config.yaml
n_layer: 10
d_model: 256
n_kv_head: 8
attn_scale: 0.177
init_std_up: 0.0312
doc_mask: true
MLP neurons of a small language model. Each row is named by its layer, matrix (up: input weights) and neuron, and shows model dimensions 0-127. Each number is 128 + 24 x the weight over its row's rms, rounded and kept within 0 to 255. Numbers have three digits each.
A block is one neuron, or neurons of one layer that tend to fire together. Before each block is what it responds to, as a language model described it from the Wikipedia text at the highest values.

Mid-word continuation pieces
L4.up16:104157087131107137135174138093097164148169143085112112112139183132103122128153146118137142136147086098136106143127119167112130139131108141138123099165142131121140125153125083077088096170134094170106136126152152129116113162160118136113148127122113107134151141132118107104133163121132090164116111128120153150143153126116130128136118169159156117126129131150110110112144134085130128121092
L4.up134:155121098147129124102129121114120134126112109141113097104139114147153122112148117156154155180118116104152129149133138109153168138167136122110127125079120125119122114133123106120153102167143125143124142134088141130126076136091114129139162190164161140119107116146091103127091126112109113167123101135125051155128198136113150126125103126107134085146133109127114146093142120123156148094125
L4.up148:107109117101107136154142141122128123159141142140107132137111144153106132127139103140137110182110117108155117109129124187106135155088145131066145142180129126120131147107132090127147136113162114106125124137150122131127127122134181132153109157142137118114126134123134070079138093126103134179148148094163155135132128134103112163081127117129117137099153145098147131102138140134118119077134
L4.up170:119089112108115124104143140105105133116163113156078132124119142135103134113130120159127093144154125118125110104081119124106122137106110121116162138136114129137145096089122125131089100135139106163103068165136168133145108132148168136086166157154138135108099123221121132108120120107121126167203149123085162099138149129128166136136145156149040107137123154155146109160128107127134134096112
L4.up182:126109104143162123100149134086122181090134132106074146168161178178110112135085121137140128066141124092118095112102121153141179156148127108093151129134137143085140110083091160136134129118120127117131119176131109112138122138108099170093155135118116129142173118149108069093130109134138154075103111117097118129158135101154102153159128140134114122149124104158138116174133129123093129131137
L4.up224:154101098104103106100131128104143136150158144139136159122131158148107103108163133114120141151125104129129114120109125153086128128144074131141139132096144112133153077161151140109078086096111117145125084147101164127146070127170144081100133111129141120121113161102173134142137141109081093161151125110137131107118117144101132159128132139121113111148101155107153111094180115163120082137135
L4.up441:121100129109130105122168147119130096124190132117119104087153127155115132138092146147153166093148121111096142111121123150134115137131134142156156143147099100094133139122119103096135119162118122118139117100141145095118104156129119133136116100138136146094122105174108138135109070185148158109140134105140145130132127112108137149153170133109062118144159108080099113110100102152133145109112
L4.up450:174103107117134152139161121120069132119145099105117156121113189148130093128157115160122133116051140125116128113136146102140128126151113128155090129138130100111172132069128101109106132135129086149091142090102116097119124130119137150102167114146104110101170090178145099085123152118101169128137101117151121141113140122090128114153101104162138122110101120122134167136145156117115139088163

Clause subject pronouns
L4.up107:098118115091123140109138122159108094092131144116110085123161137129141134102126133144143128166132134158141123139127148074127122127162104144159126200150123081108172101146152126110141121138144142137166124139175094098092121117123143123096137137066100170123125113115122134114107112143147105136100133088116172153146100128154130156109124168099134124095132150142154106123122125135087125111166
L4.up112:139083153094118135140156131131120114075141158119116142123127112105105137143091131127123121110127160116110108163136134127126168133094108147117157104173109124121148143103095077091135142104096150126176110101108122121124130157070164109164121154123160148145159131101119156133103104141147122104112071180117115132116111162070146130132111126107154088156158168138131074134121172152105083145140
L4.up206:139126055072091108136153159146136140154099161161087089151082114114154101158154146132138118108124092104095142147110108149119171135147144114136103138148130093131134121055127138127181128128112126125140109140126137073120140111102149107113113122143152135107120119120163115146164114128116114110143128164126149141118129159156134157171085163144176140111130093087058115143172117091144144106118
L4.up252:118144140135122138081142171146174106171104140140073113104119157091073140123104125103124121066127120109133113143086126145187116142123064126166131192119140153123170086175113117120114141162123127149189105163108114121128120105084144130137110132126144098111156114117134155096116131123121159113093127118111141105184157145152123103161085146117128124121128148121110129142135137121111128135156
L4.up294:147055102095122140185192113155139121122118109118086106165094157160164143152165110147124167116133132172125139104090127095124178156164114153114157138142116100147163155064087101139115091121154100146156135129127141114101104128116174134129155184116126132124117151123139130137118148142121146106167065089101154111189146117102139124155117143141124149104091155135166156120152123161127128107143
L4.up305:124136101074123156112106172113134128125105120151146071133070138201118110123148173104120103156158079140132165100153154159127179141129109130104106110141138112181167119107113132154141097128119153114122114143160128092126118122093096109125163150081088175132089142139134112116102158119131105179155138120130123144162128127133112109121105163112106109117101085110094106116131141115157158108096
L4.up416:128108128101138144113155121118139147098125131150131111154076109136106090141153178135117128126148130124113157114141162145157171140127110137122079118139094119167125133095076106101148111150148167129170121132150124060123092122057184137079131122126122126155109131164167153166107111121123105120112111118120156190130137132106097112151083149138145123129161128074101111120092165141121139080163
L4.up459:093154135154140134122168188144109152130148133143145151123089119118129102176146169098126158138167134135146126141097124108097152114169095141100124111152070119102146125117142125062169131150139134104152122122137134100111130116100156100093129127063169128156109175117117119102158093149120116136126108106108121114155141114104152167164105107146157113089145120122120078094173146142151132097117

Word piece after initial letters
L4.up68:124125106135105139115118177114162141168136189171108109158087139120082165108111116178099123118159116112158116114147154166141141169132159135134111167107124122130113126144120093120127096138155118144137109137123112112119097141099158128095102116115171161121119144156138131122136088102114103089105149117098139151169102159119084187103131141086142170125166142125117142140110164131103145083112
L4.up254:112123174136129128097099129132172121102116133129111158123154112169125140147120122126149122127128129148098081152120121100109121149127160098110129116156134154164134127120108126155093123121146078124134114105125128111133153084153149117138111108123153170131117103163145117085101139126143123124132100154105109138164176120057149125131112136113118120123089135133144123105121124108144126140177
L4.up280:099136149147114141144145138129114125121063110111107130112183115134132166159150117129136162160118144109087114103083131128144156150126114087076120122125145143153157093087129079121134106119172169130137062112096116133124113098104142136129087123134161118113157144146104134130126135077154125146149147189101125138149132169082151128099120106136115099116137130124152139123130171115123120131140
L4.up292:108107129137130132101114171167150152119130115162116133183168133140125090148128109125150101175116131140125066146149152143149143139085132104137092141148146091126136094142105124106084114133140112126135093130160122084134131075101156110133124123121135166136120127151137097100137142100158119136141131123121119128142148146086114130129076170126140141132079115110106140096131142100119117082113
L4.up364:109111157156077132150151145144132152152105145143130173160100126130119117121103084162128087104141104112120102167100125125148142164095125104128123118095093120160147138128102153136116126121128125117140110132107145094121138111098126121165148132121154200106113156161116158147139118133141094135122127083172097119173129171130104132128103161117134142118105133125106112121125151134113164146142
L4.up454:107164123152087150134164145140164108148149141118117155112120147158139116129118140136103154133158116115161119161131177125119127163136115110119109167110078146110150114127099111132119124182167126107159101125115146114138125155134122135109089138103123194139156197119146144085117143174118132099118124136106157141159144110103113124134122128143138166133135115108101102110144135162111133111119
L4.up468:119151147118081124141085161154151110124121177132136140135083127136095128147126159119123123144115158155167107146085130086148119181150130175109092157111099105162135157125092094136125131197099155108111119100105118137094075144078157143138103129141148159161123126138122117115146137126156112154160126110091170158161137163094096134096094112124163128118146154122156160094119171122104149116160
L4.up497:139128142104125148133145132154151138120153176104138143119131125116100063124148127131150100109134114125147155132164172133135136143144149141099127117075129156112108129150106138129144145154165150081138109117141129114092122136115122160127097166107149156094131138119145166109117134125123129152138155138160101106146132157124093176155100154093097144118094117079158082101117135100113167104097

Word-internal second piece
L7.up186:117154072181098099119116102121164103086128087146116136114147160163111085174099107112125103107108148149175098144136163117160134150088140114133095142118131116158151137103145145142131127148161119183146101092108140105114103126109148151144114153107177113118125129132058117107148142124135105118128121146085144126145117197130160194139132143121158102138162140096100138134160157107103128126133
L7.up227:147090117133116153149154193124118129144151180163137122127113127136137124159087166164147080153105132110145109170110113115153143139147132113178161110088133139110123112139137139139124089162092115138140136123138152146095151143136138123126140155129139159128094147111119146119125111147140120148079133112151147114164114158089129171151144126141130145139110144138078084147139128130101099125147
L7.up302:113121152118147143106096150109133176069115115146098101124085104157128157119154117111121098129164136106132110137162119122098150159160162121149091130135106140157135093165091073133157162088154147167141138154115120121122127111151131130123147130123189116115169139145091134169107075107128160115091112158143115105081130149115125142119084120120097137166095080129174112132131144167125155155115
L7.up321:092152108104102119103156076158156135107165150172132102144124170171089102164144132120149108158144151125163108147074128139085184120153091100134151124096107113123145129115117127099107097132086094130143151142132157142114128133106137113093094151172161144138115109104168097148106124113121090112098127153121120135144136155102146109096126152150120162108092131116128126150165165106118110088119
L7.up365:115127149106116113141163176136117153152097107140155125136150117138135079176114108113167154148135149150091105124158091172127132153083124116136107119115066102114102168121127124141103121105169111117175104127135110140130135121123120142142118130144136141140144089153142140110110116118136160157108145148110127112172198165083136121108109170106145144121119130093106084097162143140085142115143
L7.up416:086098128125115111107131129145146173085120139122150138106133136097110135100125086145122075126133126164119110172140126136150145141125129123121127107131080157180118085155129097084096147152125145141138123144128157128100147095102124145083061125147167149175182136134141149091159090106114099073106133102143135107103127160145154139160120133116133142143137093096165121119096160110103108124140
L7.up444:093076134162112134108142162150162131112106151156143108134141136153118107172115096156141120139141108095108128188131118097107151151169130089205153099105095109125153158144119133114080163117135133142122133145122143133141093138130135101118146191146163135143142115123140129138125097121118159138127156117074101068130152107101127150137109099139117129117132129103122128102153122127124161115127
L7.up498:117069129111078100128134124123113137117141159109123135139130168107143085091143119127127091150160114139192124147134103107136143149108145107150102112126141152144142106178133116120104158116145139127106134119113133162115097079180159107086124147104121157157090109155170110121112114095160116168131099121091106079149133155090129143139086138143121096132110156129145136103157158149139146128112

Section and table headers
L4.up223:129093129113121154142147165117133149145139155158110114162106143118092135130109133126128101094113192147136135105105114179115138154106120104112096138094134107129147139116132103097135153114144144144176071116141097122117143129141149130134146146105144105132120124102136107085098111081115143091118100142176148090082118161102114124131121123101127139132158180141095128136162153164086104132106
L4.up276:122122131169134143147150127121134110106153097151136172143175156108101145086123145099143128106155121139145125110128154122125139166141138106141115176079116159136192071129118125153160149144134110150118131137138106113090106104128147167112181161139130132117111155105168128150087148101155106125167125100159147134112110158107133136107079145129103143106177159123107174099127116163121101134113
L4.up315:125125115095072147084094154119144140126136139114145133115113156143136133157136127110112102149138102088112117142143133110115141163131160124159130157101113101149118163151166077081127144126166116160144095091116141103119089145146149124110138132116128119137077137127179144158076158109107171141127098141143149122144140185131106115093108121125130104170096130154095138088126171117127124148145
L4.up380:119090147114124105127164139135161140167160116108154084081135157140109127130111157136123112148132116124116128148076178120145127149102120084092128146135095112133132149138154121115160128121157176144110140136094143114111084132154083109140126182123146119156090126163125106123147091122126117127133139143127115116099151097124124164095101116146171132094123129147130137127130102131118142146096
L4.up399:161136170122103144099140141115122142116083145150121160149131188147102123162090144155123135127165151170122136115128107112108170142160116124150126161130166119106166133128087104088150110123122141116173088109117123124072122132142148143149131159119156155096116103122121136085116131139098125148141131132133139111130126134132147164143112128112105146084108119132133133113101171159131146104150
L4.up414:159084101127179127151137204097100126141115121110157139162119142122090124146161171100117118134137135133147099115129122079116151146129101150122128100160109107134135141119131118148117124125163140113116141081160097110106153122116117153102111136123082126138133152134152136123134122095167070144130119120139149091184130141139119136158088137121113129120142139132086097128140159172105140132150
L4.up478:130132139117105152132133135135118115166153131139130096144116157121125124107131164132136145117159089148163107120128126151088108171118118148141082132102128125138179116113101082126172142160146151144118152154114108100108156099113118159079139156132114164128114120101166132138115108105129135129161087160176141118160159148156102167088114139126122133103151146092125129096129109152085147103115
L4.up510:115160139131133132123155146122137139099133159164149124142070157144121099130103155130116106115145118074088131176100135087128121161071159156124130152140140128105172132114114131108182134155126096181166097127175123080090115147143100091129150141104129132138108114108113142121137129083118157121151106132143133119088141118138122167104077151154113119124157142106113099112120136157091108087124

Wikipedia structural headers
L7.up102:148173124147119130142092118151076098164163126168106159134132148108096151167155153182123152121103129097144109120098122135105107160132129112131142156138156121115188106164102172144148130130122147143149105169143132100111148110141119105095117139126116131125128100123123145139131122092111158139105073122132093129154147142133124132069153083136109111155148171081152101149117131164131100122157
L7.up105:165144132160097157145133143135097166148155151140139162119103122100081128138118118130150150136122130163111097121086111105117125133176094143125162181137082111120162132120161118139124135163122142150117123113152105089100158099089126128129092121138150086076116130097082180107154112140084197074109130125120123160114127124138113121088131112137117128131153137087120134135113162150109103117159
L7.up118:113091120149136153172113145113104152102141109150089163122102154121135144136117145127148146125105100186137100128123115136124146137148121141130118146121154121113167128082060130156147154128114114156143133129122170141084140141150150145055161111072147120148141116129112139145105128142142117107111127146168155151127141142088135159134143150096121110132112102084160100132105149119140128099123
L7.up128:095139161126140172136105130107113097134134111143123131137099130121137119126150166103142114126135132145114085095124101140108156134133113145060101114138154158140175104130149133157154151142111091170125112128154152118079200111175095160123115149146129150148081113081128087095144114084109107116127129161122128147078076175125153119115138137108120098089145140108108132085117131144131139158158
L7.up163:084126165137129144100136155135114090149168171165131146144162130124124098149119120137150091070121151169123136145126144100094156184138147087086136156140115097153156144118116156147139129129117121159161103106144121115154140115083090140163117163104097115130125100104127080159130094091129137131159151133140142111104098135115102123088111165139069176130111136107146127126118149157136105107138
L7.up169:139125168123062146125168115109091095149156117131085144120110153137120148154161133103142124108088149118134156141160133141108099167151140133111124151184164145119156129119121134137143128125142115144145105098109147094100153149095106076150137109161123126117148121126157132091141127131122118137193096140161077112094116109122147113133089135104150145153142179137099159104115147104124124140143
L7.up211:161110144103131136146122135134118116115160145140116126108083096159133123089154144088148117150108114138138144116096135140161169165192138128128091128081089084135132108134148120127118158158116142124136159130113143102130119114160124133122150118123128166104117141140150129108124138139138132196133144091145128130122091165154127169130105141152115139135169124124126120084089125087132087099131
L7.up345:110115119123122155124180112120111102144072120149093148154128163148141118135165152150127152121126077133139137155109116109097156150125111130112134142146114128157181109145121127145173105177113133133107130143170101124095112147133127175111137105141133101101102117094123137134141125122112102139139133120164122098164120130146089195139112154135115106121137162127161063107122136143143138093129

Wiki headers and table columns
L6.up249:090099163101131154126166119123136131147090098134146147123099157147109147146104122090151151083151123082129122168161132134141168157101165117134167142122138151178150125147101176122185151129128141129132145090100107115086110159144112129136145114159131132087054147092116116127093126146112150103060152125133153104099144098104115158095127115108105130127138158121161147114143129139116156080098

Pre-verb slot filler
L6.up161:134103124103094073136138140113129112107133122105119085116124115122089138185131133131141102109149132109161118112112121143149174126145106129104127143143095114118152125124119103085117138131105125128170116157110128135126145169127158111104119108146139121123157098130099144152122084120169076130106130169097078143151150109129176143156089163171113140138081111138137117090158161112103119099142

Mid-word pieces in headers
L6.up282:153083123078135162124116122076129135123107079164133129110134113175100173109157136142150097106114123110119122106117115112151158168108123136117128118133142136131120114094121125124135130109146137065117153146143136119104139137150089140134133120167156100154131111151114064124135083085158122166148123116156121169068134128137132149084137087166123144140162173087124144148153126146179144091170

Clause-initial pronouns and adverbs
L7.up0:133145107108127138146158146098126160112123133157166111118141097136133169142107119103114089129121133171155118090169142118117149169153129139083117140143120096128160124069157154085143163125167163065147141109140143109071147148176082119119104138129161125115106164132129159166118104092139098115125125148089141143095101114165108125095141097136110123107092154091154146170139154147127113126143
L7.up17:125146141112135119119161145072181150127159129106085128148159141075105129157141150128129135099133111163169147158115145117143156144149104137089171142129126102108132076070138154127111168164120146134140112141108132123090121135134104133142147103126147110121151072106089134094112117137127137144158118114164068115138121128122143151160144134151114128164073100109141143132125148147089126096158
L7.up172:135105075110135105144134122161117118124138104126102125106088155090103138152140134117110111109085144157112127120100104138148138145114119129169137152095165136114164153123122162124115117149112104113157092152065147068144143093145133134164086148099137117132080099137095148144174165123134144149129136123113144118138120143147142146119093147130133119096115125126150151135104116108124118118160
L7.up245:123093135119122147121160134133128149098154117119137097141120152139096152129078149131163127140141132137116116138145145133133161118118094105090142122140093117127121089109108055095108142159126171100120120148095155101150121139098136090096168117124163074107130109114132136131113084113092129128129123140115112154139113166117136087178126112145133153145142113125124132167156112147087098120156
L7.up264:144101116118113128152162143098127118111160095121148101178114150156111152150132143117115118118153139112169099122126133102131103162113117161131100146180098113165170125098106105135112144131124166113138142114099136072117124102130085131152143132102116117131123151107142088091085155147109130151138079132193139158096070165144102141141128105196160098143123143094123181151113119169131121128114
L7.up283:139129066105098122120140141138113161114157131152124107107104125159140138128168102119128100124145102149150113165161103131126157165128115118113156107138088141148136110069093089170134111155123140155126116119135142144071102169110091115092171139147128128178155086117150137140094130117126187136125127157116114160095100140147079129135123124171108135137096137134164119120094162146136116125142
L7.up437:096158127122108125133153126123174205172138124118118085118131163115081117195111115140099139120130147130164083124117131144150140159163101129119127163115162135095167135099111126082129111108127133114154101136196104144117149115122118151158151120087179131124101090135110134102176154120091123128142108148116082125142154144130135085137093114153131148116103131114107139145117146150144144172119
L7.up478:122096081136141091112140118134117124086143127119128127141136133130082113126113076137133187096115144114192137105089120117127167138137084141141152171175119100139131099107091107119125116119103136122136171099130133116100138166108115099108134146126140093160128158135099126155167118115126139113119103137129123155166116188123112156144115157137136147140101157124134095118159173117100125124191

Prepositions before proper names
L4.up158:156116113072123127139167143101094099173113145128142153169127152117170133122152150142102125140154119129149126203146114091084154132146135140133118129116123116070131171128089100145118094148169118100130123117114142134101107124144133111138129178158145167126155127187156130130139157161112090153160142123179116149116135144132122126156086129186086133149152115144144073137161134147131134154099
L4.up220:124112156127111121137150168153103150158178125192138171126112136132125143150133147149125119128150129106141125116129165132148155136177092128119108117139131116105119148130162114087098119136131147117126134134124159126092168164148179099117143142070137141131151106137108130136152080128083166131128123106135108144072133155144148113110144180126135127109113169110143111094156133127111167162168
L4.up324:109110131079116112136153150136116125155139109155130146168126164118141118147148088175103143150157151178117144088144107138153155154187162138111106136118163111121127113113093112142114073096143172125130106110129146138149101117125114148145128140127151119109151134139150105138105149113109138144171138128113126142160104125117104152127110102105109108115141136113148125092171112115136142142120
L4.up349:129143121127103131147130126129144162143126191190130138124105108171112102126137110155047078174143108166156137111147157163114121125104089132117123122145133120115128117121147130144122088150121151115099115090133161105113156108139116121083113132087162117126118152142120122142169158112143108068126135101084093170114106154114100118137157130157150176150116147109130117142158149126116104121114
L4.up367:106100111119090135112135173123164119135128109145127169154152151121158182156109160101125121115149093099165148128167142148099183133137117180131149109092154126145147125120114100108112117158102103116132136124140143114067107107123175152124110151112126121137175085145121139140151109135144120134157105149150153137088087131098157157149127119141154086134156191119160120110169138144139095143074
L4.up445:127117131139124121138134131125129132154126143149097117167121156109138161126125129133127124150145126161180112094105109114143134123137113125114130124098123095092151131144124071144188120139113146113175132088147119140150081102127133133139123131176161129148172085144119102089168141117117116111136032148084132152114125162081130114148155085148137134136135150088125085129161132139084121132147
L4.up473:088097099099126121144156129132118106117138157092125080108143164109196126095158106165155116135155123115123150166142151092146142127158163150129115155145136121074130129137112103134104120149143060144119110126090127116128091125087107099102107152152123137110141113125151152088128138107156155107148079111101123152133100133161144147190095118152130128116147124148158074097143135136093142148100
L4.up501:124080119139098111135163116141142156154153136151129164121133112174182157121159112140156119154114103106119097126146146143130170129156118129099141142091123107117100106115132099134091124129134131133130112141124167115114155092125105074119113192140159136152108144071112173106110080093133132132155071097152131160165106182130143151164114170155124125097104152134136148118163139151146134109165

Preposition "in" / "In"
L7.up5:122089094105099135116115148111137086133187092137108132126147155124157136146122115171152134131117202165166124150114141118165142128114133156192118151094129120110116096114117125090111127101122136152137103085115106116094093113140158149122117154141117131127106131105162080120077148112104151117147103099143134125135148154091125168110114145141138134140098127128138100088153102142130142124131
L7.up11:111137113165073126113131151142095105185137097139119171151135136089107091175138099133154105147131098140146080136126128088098150145097108121138159149121091086114148133137072095150100085168166118116129087166128138116121128114137135150125174184133158111142104149146121143133120142106138131134114173136137152091147135157116091146101086126122148121128102143088119128142138161127135166114149
L7.up108:101159121113109092144127137153153109142101121103134145120125161124103146141112147141118161127081132145131117157107129144099126154117123155169134137107061120091127114156120096105075103108125106147174127112117131139106118074118137162081102169171148126112122115142090087073129095076169128116110141113100089100145130153103109105066114152120140139125100150092130109112175148134159125151194
L7.up157:119103142092128131086149148105090128131172133154165112123131126118121128137111140133123117114147152124107122104125147126140156140160085085095102164126132112082138098088171101149103129121135122126129123135122145101082184167118134146151119145124151158131130153103126104151108098121131105181093096140125133141148133100164110174141114157174098112142143150109155142086136173144114146103143
L7.up364:128122092105122099178107129119128103162122124132125141173173133113141133159113161087145092122143142095142157079149140108138113113138066155069151126084111116137140156107123102115094116109165101106161120107145130122106179148094135122150098136148105138137117117143121159135132133156151103096113118158142130172163127153152164106165141140171105131139126144114145095127166143150142147180177
L7.up415:124088111083104107187127143142106156151177121151150110157069137134127130136139159128159153139156143122138126161140107143140136130115137155133131179112145142151150148102142134138125098116115116108150144100152130143113106119149179156136166123096114114110061143132124093096122137109121152136152108170134118112120131132090121130118144149156140153119104132101137118134154131164164125160105
L7.up440:089102103127135076127121145152156117143169135149153124181126146101115142122129138135104142131139110127081134151158127158154118130107100142141145133107094088086115137108102087124089100068157120152145144088138160135119145129122100115157103189129162163134127123121118147140114105106164118092137120189136103087175133157125113154084121160143111140133115172139138136129151115140112124176126
L7.up493:143126107083148147146107102112146126099164139132143115117155129125122084139121143171136101170144144122118131127147116090149164134165141126124133125086130130130159102151118095096108100139150106121123125134136150106098159121130131139153134141122110101097173158125097093118118138151118119133114138153149101157140157128150118131149135117145133124171160151111161120105129119136152125149118

Mid-word vowel fragments
L6.up460:096136145152102138170131123131133103102116085136151145113122116155087133147138141147107149152128128133136077138114127144165132148087143123163147147076131135113169145147107084105101172165151147130131114141120142085138095121090180117147136160119165126100120129169128177088131130130114138110180130116100115127152173158117122115169121124100160117167113114129129101112122127170132105093142

Mid-word consonant fragments
L7.up138:147126087143097129128152140109110125127124118151162162114129144141128113123116118147107150139143122168109101116136103123126131154108131124160169165104099110133100096136135138105110093081121114180146084163129147109143092117143119107098161176117174123139130164130103112129093104158143131144155116121100122115131134087152096136117139097161060098128096142146147143121137145135108124165108
L7.up210:101187104117123141113139124132147156202126150123125135101099142100092155123145144129109120113130125114113133144103121108128154136109114098097108107090068110108153133116138125127122104119155110135172160109175100085091135145143116109140093143095125127151148108134173121073136139148147116120124113144103128121171135127132151172143155120127102108099150090110089099099139163093078170124142
L7.up261:127130160095153127117146118094136130122126139110136159133156108110130095128136130080100125168103160119113145106125158133124141113168092157110105124103120132159157077128145120106095080171124087134124091169167121085106100165126117134128168143124155120108132148084104138128110097174106126142136131123119128169135140153143146084163144129162106136123114146111130143108118132097139145111119
L7.up269:147095088110158158121108106100158096128098125154118140128144161132088159104119095128132166128124133099099139128135114146154144144134117122118149152114148133118216152146139112102150092149115047135159097153102174112131123167132125132117126153163131147104118150113087104122117111134129137112158140128119115145160142122119142133137158104147093114117135146121147121075097131101082123123140
L7.up281:147125113087128160136135091069070122133108123148126110122154149185163100136151161105113123128127185110110110109101134110125093139121109164156118149109092120079147142151141143106125074149165087127112138092119150090125072140142146149133107143118141106170120178115102141108116130134134121124111117119148171143110157152137134112125154095121155133124124138106096106127173125115116116149135
L7.up331:152147094130108131095140136115125136144129131145164136175101138163111112127120146117111113126091121151156107109107118087112101128156067125119133140142172118102155161117119133152139126144089087104141128098113128146127112171118088126096095134106146143115143146137123134133129149121134139109137120125086076101114158141098137137200114116143102117132125124135179110110141145161156086148135
L7.up401:121117129127134148127111139105138127150096160153169134140110154120119145119147135123084106130120123140137126124126162093135141159117124125094153127124143134100144108123148085119159109105137092142110108108167132092118152137134118112143147161165130139110114161051137128147115113115159173098138125125134115118105108155142117145119092115163094129140116173110153089140101126117169149107108
L7.up469:133084107150107153123137128087110170165175133176118133143125169101125111135129124147140134115143174109117089111093078113136125143121095114103152122098102115163158157121130110072139101112103081110151123130139135110154146134078115094185123163135160148098105144122104146125104133097094145094126102113139130117139132109142101128146087112111100146134120157143137127090134152136128164158134